python train.py --head_dim=32 --norm_place="pre" --steps=7001
MLP neurons of a small language model. Each row is named by its layer, matrix (up: input weights) and neuron, and shows model dimensions 0-127. Each number is 50 + 15 x the weight over its row's rms, rounded and kept within 0 to 99.
After each neuron's rows, "fires on" lists the tokens most often at its 100 highest values on Wikipedia text that the model never trained on.

L2.up316:33 64 85 51 70 51 69 64 56 77 37 60 39 50 50 50 50 52 56 44 50 51 62 62 52 47 27 71 49 90 79 46 43 43 37 46 46 54 49 47 44 67 69 34 38 47 51 49 57 51 74 55 68 81 32 50 54 76 71 44 74 60 39 49 50 47 66 47 49 69 60 54 36 59 35 50 20 64 81 33 68 28 55 13 48 42 50 29 67 19 61 50 63 67 63 61 54 37 64 63 52 45 51 37 22 41 42 81 31 25 55 45 51 62 53 66 36 44 54 33 51 60 26 45 52 57 68 49
fires on: "Al", "Wor"

L5.up338:70 36 66 22 78 65 42 54 78 55 72 65 41 43 64 32 57 72 56 37 76 47 63 27 63 58 40 73 50 60 60 46 46 27 64 47 42 64 42 74 70 43 70 55 28 51 76 42 57 47 68 63 42 48 56 43 62 52 55 62 67 42 41 58 55 47 47 35 55 25 66 64 49 37 27 54 34 65 70 60 59 49 49 61 59 44 55 37 41 46 62 53 21 42 59 44 52 81 76 50 51 54 07 56 41 19 57 59 56 51 66 39 60 56 50 79 67 32 49 81 43 33 26 26 59 50 51 75
fires on: "th", "in ", "of ", "Th", "f"

L5.up188:51 63 57 38 46 26 88 44 77 34 17 83 24 57 44 37 62 45 55 50 52 42 79 60 33 14 53 30 73 52 44 38 55 38 68 43 40 58 42 74 57 55 63 81 44 31 83 54 45 43 51 59 82 78 47 55 12 76 61 64 62 37 52 37 52 65 25 51 66 44 58 59 49 49 50 83 48 47 68 64 42 11 63 42 47 50 38 64 47 55 38 29 45 47 62 46 59 36 74 62 31 40 66 42 57 41 54 31 46 50 38 69 49 51 48 44 66 46 53 23 71 39 39 55 42 42 45 44
fires on: "-", "at", "R", "e", "er ", "vis"

L2.up77:47 77 38 31 49 45 64 83 40 32 50 58 33 53 28 49 48 34 41 51 49 53 63 20 29 95 56 64 52 55 28 53 76 26 50 45 58 80 54 63 21 51 59 54 58 61 48 85 74 56 56 37 73 39 86 47 59 41 43 43 51 64 64 52 53 53 70 49 41 47 44 41 69 55 74 24 74 39 52 64 44 45 81 44 65 63 33 80 31 56 72 55 37 68 67 42 63 41 47 33 69 37 36 42 48 56 64 56 50 43 65 39 57 32 51 59 33 32 49 44 35 47 65 44 75 43 26 60
fires on: "Tr", "== ", "==", "tr"

L5.up677:57 43 49 45 58 58 51 62 50 83 82 30 43 42 72 37 61 63 30 32 18 47 62 70 68 55 66 68 79 54 37 49 46 44 32 47 54 57 35 53 47 70 28 62 56 70 51 39 55 36 67 47 61 26 60 71 61 49 67 65 59 51 57 31 45 66 48 60 42 59 68 20 39 72 63 48 69 63 33 54 43 44 40 33 27 59 64 50 43 47 26 43 33 76 12 41 55 68 70 49 75 20 40 75 30 44 43 50 48 74 41 29 81 56 60 70 29 35 26 63 29 44 49 39 51 76 25 63
fires on: "en", "dis", "pres"

L5.up350:36 43 37 80 30 67 59 56 54 16 55 29 55 49 42 69 46 68 22 71 23 34 63 62 49 59 53 40 21 88 60 33 55 40 51 44 55 53 47 30 39 56 58 67 99 40 34 35 32 54 60 55 31 42 53 72 49 47 73 39 33 37 40 68 57 60 61 55 31 52 56 24 43 53 38 69 66 36 62 56 54 52 41 24 37 52 41 40 63 24 64 51 71 51 59 47 74 62 66 68 35 20 37 49 74 64 36 43 54 49 38 39 41 54 37 74 58 67 39 54 60 66 70 62 44 48 45 52
fires on: ", ", "the ", "om", "n", "and "

L2.up239:50 46 48 29 40 55 56 38 75 50 72 75 43 52 43 70 49 37 57 13 34 38 55 40 70 77 36 40 62 73 60 42 44 40 46 47 62 40 67 37 24 44 40 77 43 51 51 48 67 20 45 37 56 45 51 44 58 59 37 55 83 65 61 55 39 49 60 45 51 70 64 56 60 77 40 68 75 71 63 63 30 49 53 34 15 50 67 71 32 45 39 35 43 64 43 81 62 39 55 15 63 56 52 37 39 63 13 36 20 50 26 67 35 57 63 65 38 75 22 47 28 52 70 67 44 60 35 66
fires on: " ", "en", "er"

L2.up347:60 54 38 66 32 58 50 51 15 63 42 46 67 05 50 49 58 65 50 37 53 61 49 44 51 55 52 45 22 72 80 36 49 71 57 66 36 47 54 27 59 60 29 52 55 39 60 44 61 46 39 64 55 60 43 33 61 51 28 43 85 67 69 86 64 46 69 32 60 24 48 51 53 52 69 53 51 57 52 57 64 40 38 32 52 59 47 69 27 29 30 70 50 45 74 45 42 45 69 49 63 50 48 58 46 21 26 52 52 55 39 46 67 42 29 42 52 60 43 51 57 31 56 53 67 70 69 84
fires on: "o ", "a ", "os ", "z "

L2.up52:63 36 50 54 16 40 43 37 61 70 44 52 42 50 43 46 66 41 37 60 62 42 65 46 45 52 36 65 61 60 54 53 58 13 36 32 53 67 38 54 53 80 26 56 42 77 22 48 52 77 39 61 32 65 58 46 50 53 61 66 47 64 44 30 57 50 58 51 81 53 45 39 51 53 38 46 15 58 55 58 63 63 48 57 49 45 62 46 38 40 52 61 49 68 46 19 67 35 38 52 50 66 59 54 44 64 38 64 41 61 66 40 46 44 40 19 51 57 83 50 15 23 33 65 60 69 91 58
fires on: ". ", "(", ".", ".) "

L5.up372:46 25 37 41 55 21 73 47 22 41 44 53 68 41 55 69 45 31 61 63 37 53 47 53 32 71 50 31 36 46 42 66 63 30 55 69 18 44 14 34 58 86 64 73 48 64 38 51 50 50 50 66 54 52 55 36 39 70 38 55 30 67 85 36 35 71 47 51 20 57 67 41 59 48 44 60 53 25 45 88 47 48 55 42 60 40 58 50 36 53 43 41 25 45 40 69 47 56 61 50 57 58 38 72 43 02 83 81 50 62 28 32 36 70 63 46 72 38 22 39 50 53 57 29 46 31 56 60
fires on: "e", "al", "s", "ts", "es", "ing"

L2.up586:50 78 24 40 29 52 69 28 54 25 38 43 47 26 71 66 47 61 53 55 64 59 57 34 70 67 25 45 68 51 47 78 40 56 51 30 78 60 56 34 60 68 63 51 41 35 67 51 65 70 39 62 48 63 59 58 68 60 51 40 60 47 75 39 47 55 84 60 47 33 69 66 35 77 54 73 38 48 47 39 26 50 39 58 77 33 44 75 35 69 44 61 42 85 58 69 43 50 78 27 39 79 30 57 36 53 32 55 51 18 52 55 39 36 31 45 50 55 52 38 54 56 46 36 38 46 13 61
fires on: "\n  ", "; ", "- ", "—; ", "• "

L2.up338:58 78 35 61 60 52 49 41 41 27 51 70 41 45 42 77 47 55 60 37 33 53 40 43 29 41 55 51 86 48 36 63 47 68 64 70 39 78 62 44 75 60 53 53 66 52 70 56 28 60 26 49 49 56 32 63 59 61 28 67 38 47 54 42 43 84 54 63 47 54 50 57 38 53 64 68 40 28 50 43 69 59 63 77 48 32 61 61 38 27 30 62 45 39 53 69 63 41 40 36 12 64 49 24 37 38 53 48 44 74 56 57 42 53 52 62 43 80 77 37 35 48 41 12 20 35 38 39
fires on: "; ", "); ", "| ", ") ", "—; "

L2.up580:22 74 48 24 38 51 31 51 54 72 33 59 40 51 67 30 53 47 56 63 58 43 55 45 35 58 41 63 37 70 37 43 61 35 76 66 53 75 71 51 80 86 53 33 45 45 61 40 55 50 61 56 39 62 50 56 38 60 42 60 54 47 65 35 57 43 47 70 38 44 49 57 46 87 66 38 15 67 67 26 52 53 25 16 57 45 53 41 54 45 44 79 46 42 54 34 85 57 36 40 51 36 48 61 39 42 43 44 31 54 50 61 32 40 57 68 49 63 65 50 44 56 36 69 85 27 64 53
fires on: "al", "Al"

L5.up491:27 56 43 45 67 16 63 40 21 54 44 55 48 53 53 51 58 35 59 37 51 44 61 56 43 61 39 59 60 43 32 61 19 45 40 65 60 40 59 50 22 80 25 67 57 43 47 58 44 56 35 56 71 43 54 49 60 41 45 61 34 77 51 67 22 21 15 48 69 38 62 75 73 60 76 58 42 46 72 71 39 69 20 20 29 63 40 73 45 68 39 39 43 36 51 54 45 36 46 35 69 56 48 40 59 49 54 54 57 49 35 44 53 70 45 49 41 53 44 48 48 43 43 39 79 39 79 45
fires on: "le", "di", "e", "re", "li", "al"

L5.up698:43 23 52 57 47 57 52 35 70 60 42 49 57 52 54 38 55 27 56 43 56 45 58 42 58 78 25 55 79 34 52 59 34 25 41 55 60 30 43 36 39 41 48 58 44 36 60 32 69 28 34 73 40 34 35 48 44 53 73 62 29 10 72 34 84 49 33 49 26 70 47 67 60 38 57 35 44 48 56 70 80 72 30 39 74 59 39 57 38 48 51 73 37 57 37 40 52 77 60 51 46 43 32 33 43 38 67 45 42 62 44 37 47 61 39 81 87 41 52 55 35 55 48 30 52 44 61 49
fires on: "f", "th", "Th", "sp", "ref", "Sp"

L5.up268:30 34 56 49 23 55 39 63 36 46 51 42 21 34 51 66 47 62 49 56 46 35 68 56 79 71 37 43 28 64 26 24 30 21 66 23 57 61 60 65 28 80 34 41 59 49 62 34 35 37 39 62 48 71 60 50 58 65 44 46 50 58 53 30 36 59 94 35 38 36 51 60 66 45 28 64 53 55 44 42 47 69 52 51 36 39 52 32 66 40 42 77 66 25 68 77 52 51 47 45 35 67 12 59 36 41 59 41 43 80 65 43 61 75 39 65 70 58 29 36 49 61 70 61 47 35 58 63
fires on: "and ", "of ", ", ", "a ", "ial ", "s "

L5.up471:51 62 67 71 55 58 43 47 49 52 47 50 46 63 67 42 33 73 50 29 40 29 70 58 55 23 69 62 53 94 82 40 34 21 50 49 27 69 40 60 30 54 71 34 31 49 62 62 52 11 62 59 64 56 39 39 66 42 34 70 52 50 45 49 40 54 59 49 53 40 33 61 54 52 51 75 55 54 58 47 56 41 46 35 53 40 37 40 72 71 51 36 40 40 56 16 28 62 48 57 21 38 62 81 61 30 42 72 57 57 56 91 72 53 39 46 48 52 70 23 45 57 60 58 59 63 59 72
fires on: "For", "Bar", "Ber", "for", "Her"

L5.up318:44 42 60 47 25 44 71 34 42 49 62 49 26 47 37 56 57 48 17 34 50 61 54 49 58 48 70 27 49 72 62 43 61 48 53 36 67 55 49 42 17 75 56 40 61 21 30 38 78 46 34 33 73 32 52 55 41 46 48 72 24 61 32 54 70 65 09 42 48 42 55 61 29 20 61 81 74 44 32 18 36 70 38 46 39 77 76 45 43 53 88 40 46 50 49 41 19 58 75 25 37 54 44 60 56 21 35 56 29 58 38 68 09 51 48 50 40 52 41 58 33 44 45 41 51 63 59 69
fires on: "man", "Albums ", "res", "us", "Ros", "200 "

L2.up328:43 50 40 28 68 66 54 59 65 25 47 68 59 67 66 54 67 40 21 51 74 52 72 61 33 65 34 64 46 49 47 39 65 05 56 71 46 53 29 67 57 40 40 56 50 43 54 28 41 29 63 69 53 33 42 36 47 83 61 42 30 51 51 40 20 44 68 33 61 49 50 49 49 40 67 57 69 57 33 44 43 49 42 46 58 76 70 25 39 36 57 40 65 54 68 58 88 57 60 31 35 65 16 27 51 65 68 43 56 15 24 68 55 45 72 62 57 45 53 47 62 41 61 47 68 35 37 69
fires on: "| ", "===", "==", "Goals ", "G"

L2.up124:37 27 59 48 30 39 68 61 60 64 72 66 46 22 28 49 47 38 38 46 29 13 66 68 55 61 45 45 47 87 56 31 60 78 64 40 47 85 32 59 52 43 38 44 78 55 73 51 57 46 60 66 41 73 67 68 29 77 53 61 43 64 45 54 41 63 67 51 44 35 62 76 45 33 05 27 50 46 56 49 68 62 49 68 16 63 34 46 37 44 31 39 62 58 39 13 64 35 40 43 42 56 47 60 61 45 88 31 53 54 48 69 26 74 67 53 56 60 38 57 53 65 42 48 47 34 43 23
fires on: "most ", "Con", "Party ", "I ", "cul", "Population "

L2.up399:54 25 68 30 41 42 57 59 66 45 53 46 40 58 35 38 49 33 49 64 76 50 66 38 55 42 56 45 67 68 64 23 23 27 52 45 58 30 86 40 58 53 60 46 29 63 75 39 30 70 49 54 73 74 63 42 70 50 70 44 68 28 42 50 63 37 69 83 60 65 36 59 59 76 47 61 66 56 55 71 57 28 60 34 82 38 54 48 52 54 51 56 65 29 39 39 64 62 44 42 47 51 45 50 67 60 46 30 62 76 62 67 33 66 54 35 46 71 48 11 46 50 58 54 64 43 21 32
fires on: "R"

L5.up657:58 71 61 58 58 63 45 54 65 27 43 55 29 33 61 52 63 74 54 37 59 34 50 28 47 67 20 22 66 53 31 82 49 60 63 47 52 52 64 53 66 77 27 59 48 56 18 35 46 37 51 86 65 48 54 60 38 44 52 55 57 63 48 37 45 61 74 64 03 47 29 51 53 58 54 27 44 56 22 51 70 36 19 60 57 38 38 58 51 56 58 83 52 52 47 19 68 38 28 48 49 52 53 41 42 49 69 28 55 68 43 62 49 19 48 61 40 52 33 41 55 65 44 52 50 49 53 64
fires on: "ex", "al", "12", "au", "1", "on"